Weights of a small transformer language model.
Size: 10 layers, 6 heads of 32.
Architecture: RMSNorm before each block, no biases in attention or MLP, untied embeddings, normalized queries and keys, capped logits.
MLP neurons of a small language model. Each row is named by its layer, matrix (up: input weights) and neuron, and shows model dimensions 0-191. Each number is 128 + 24 x the weight over its row's rms, rounded and kept within 0 to 255. Numbers have three digits each.
After each neuron's rows, "fires in" lists the words (lower case) most often at its 100 highest values on Wikipedia text that the model never trained on.

L5.up817:109108075152110135094130153153135163159128088123172126119118063146099125143088113108103124129114099157104134124085147131120152153105145138145156109160152082155106152108109139149130106144134099135131159150109130171147125140147144133162113121119089130123171138129112134106152135144127151154144119167121106167166142083087111154118122094126078180151143110150121122159128117147144118084120121145169139118125103167138194114126098095093112145122165116136131108102143130144103096155124105078099110114134153118153144139145113104135147086186119120086137149123133121097122102102146146093
fires in: "in"

L5.up882:055133133164122116122119123154147108148097125155160129138153152139105182118136152121103098114114114122119158136129155137135116069121140116163115107143120153185123161100123070145139143160095114100141172140146150133083139145093142146161141138094101115135131123153137121116154125137122146111156101120103153155118137103132122142123126175128144126172134173164080161073102120096115090120109167133108171124149130133106152115088121135136097139120143120172121166096100142170143130132127172090128102137166165107127108131121129094161121101161131141146098074148138142123118152131113150127
fires in: "about", "in", "among", "around", "within", "against"

L4.up618:104096108127110161149128197099117128111120089131140125143131142146129172156082124103092125123147119116103150163130114120140148182123117136138154136102141112128098105168112089120083137166122129110142162147112141143128112145162126112132155132101133119122130096102076144096149129158124191129153107134090117127151127109142114119150143169124112156162157094108132150139106142126115103094153123185130133126126158135117123105088107070153143104107128142119134109086157165117141132142145095082117081151139100125164105167105113129156151088129151154134109130138155134123151092120152193093
fires in: "to", "working", "remained", "from", "attended"

L3.up734:151136138127127145095153124096097138157144157114104113110103120142121188124162093127059169103159163103095169082115155116147153132134164136118157115138156158144125098123133127115157116122115158159127119091165102146140100084098168153115152127114179096126112081151116151120071116179147155106103169127137163124156133133145164117125099108142149123135097125164116112118119093128143119137114132120114152115156102126163122106098146143117093098082113116142103120113127159109180107128134115132119142140117110133121078136145081107122132112129114087148176117160112098114106140135112131103
fires in: "a", "any", "the", "an", "axle"

L3.up773:173109095126123073108114125088112146104162124122115141140122149135142149174141128145144177074106119123108117154139119181162113082096148141159126120101122116118142146159125165119136150143140085156114154142081129139126086153131135122119123126172105104132118124161097137075196103142112086136119133144115135116171106147112154116091090115163107113122151153125121149112095122123155158152090111124110103127117121090112095150149130188129130116104119132137135097081141109143141122132154120115104107145133179132113126152093105139116107112116124112106136098170094135110153107194148124129
fires in: "season", "win", "won", "game", "lost"

L5.up410:070143135137130124173105094141128138114113140125120107144154111122091120126130153119110151138138117123170128129108128144138114151086116143139163154126074087172105132169120142113110128140131099099108149118103130144089106119099161107121148138133059161117128144135112126094133104110144147141171114119100089119112161087109100140143165167153130120142162099144162136112117167096118128104128080195146174112120140171102190108120115142124117142160148123115144132162136148162114139161158115129130132158141113071167133083119098123124147157145111134133098147094143147116137118079149139102
fires in: "in", "into", "on"

L3.up474:132134147125078188097121129118114103132108160180127139108111175116123124134182120134108115137128125115119166086138098109153127135136172130078169134123125102129141184093142129092122131080135138077181108142122133138147123111119147120118127177134107126101156151111115095162105128120145131095135078141092137134118128115092159096139116147131191108144137103119128109137146078172182143114158095090146111116144129149128135117092112123142088122150121124123158185118114135114160121131109124141185103135094129131118120131129168150113158123139138122122098134102090121104118098141153155152
fires in: "before", "after", "time", "when", "most", "birth"

L3.up14:115118174143121126148130064113142140122119146094176128096143158117090107113114162098123131129112087163144171127128150108126136109085131139107132118101100100129115148134148093108112122111169166135106134093105133145172134155102148088127111121114156120118120155119102162135104119113142163116152092080119119095123123092158124113135148133135128132136141134096156138148137126162143142140134122128116125110142138102159133114120131205095147124133154101122147118139095152082137131118080160145146101156183084113108152145140131163146171116115120094149174170102097106155137091153145062122
fires in: "it", "which", "the", "flow", "to", "about"

L3.up847:122094140120114109135141111142142105088145099121141155146175143137145127207124137151129161153138107118108091102129148124135150156148114133124162083111150127076127174099144168090145139127092111156166088098123125118159130151137156126145152141137128147126147141133136134157151116125109139104118099100127154129144100114116137133129122157115142148165158147120158075138115074105188154149096158153137083104110137111132107117133107126142120097117080103103157183129121173102122170123124114109158122149105120129117103104168116125122101102110101155150114141070167133122115114176167136132
fires in: "season", "team", "system", "stock", "government", "systems"

L4.up1024:127157162177135131102126099118124168074122119118128131123099110152169156089103146091159112112170113134109139140094134155148145130160108117173104130114179102093160128114134098114124122162177167152143141126122162098112094116149124115144153136124108154119117109126134134114129143129143095105130078149145112124142099104140146136112114149151114145147125129155151122148137124127150123112151106118068140121134135090116194104068129129127122140125121126131111133153157097134156134177135140166135115119089130123134128208114139102157104124066150096133148104151095158125102081110142148170
fires in: "to", "mustang"

L5.up704:148160147081158112105118133164107127130142144136103144144150133127132097147140158094110129159138125140121127128143133132101137090164168117132178123082121134118156142127094142099122147135133095140139142141094164128172139119151172155084150122121124122088138090124134153108083125183126126120086123175157108163131126127141146123110089137100109110088143074168118128071132154124107143148146127162127186109087113139089111142150175111139140154093070104131135126122142138093147121115111113172153134101142133144138127134125135086130144105161126108165172104171133110104143175132118126139
fires in: "a", "song", "an"

L4.up150:098156118078143162151140112147113108096107130071151152138116086133147106118145108163117149129139143182132120126130111121118094048129102179085151143077132157118124141139141153156117136119151146105126104099139078168103131129137180077094095127136127149121186127106124145115122151140135130111171110127093131122168121155132140072139161124147127102140126078134131141120137145154153178108145137126146150145151127149162129155115116115139123158125121129115111169100074112117168110099106118098131092129120131135156100111145109129072147116105131149130136147093128153144112127144111134143
fires in: "his", "her", "another"

L3.up469:083167159113136119094129112133118127126130094109131109138135144155107154159144144123147138072152120111177146132121100131152125082059139137097140154105138092092153131146118154140128105118151144166132104190102145182137168172131083084121113100145134087140143126162117158112123119125154109135094113148122143165132114166137146083129128160179098107098128140142127137099103099171133165136111124096080110143132125125114103113123126140149108123120119140114105152145146120139113117106152106118072137156158108190126117121093136147063099106143113114132143129126115127097159138126133131105
fires in: "his", "a", "which", "at", "baseball"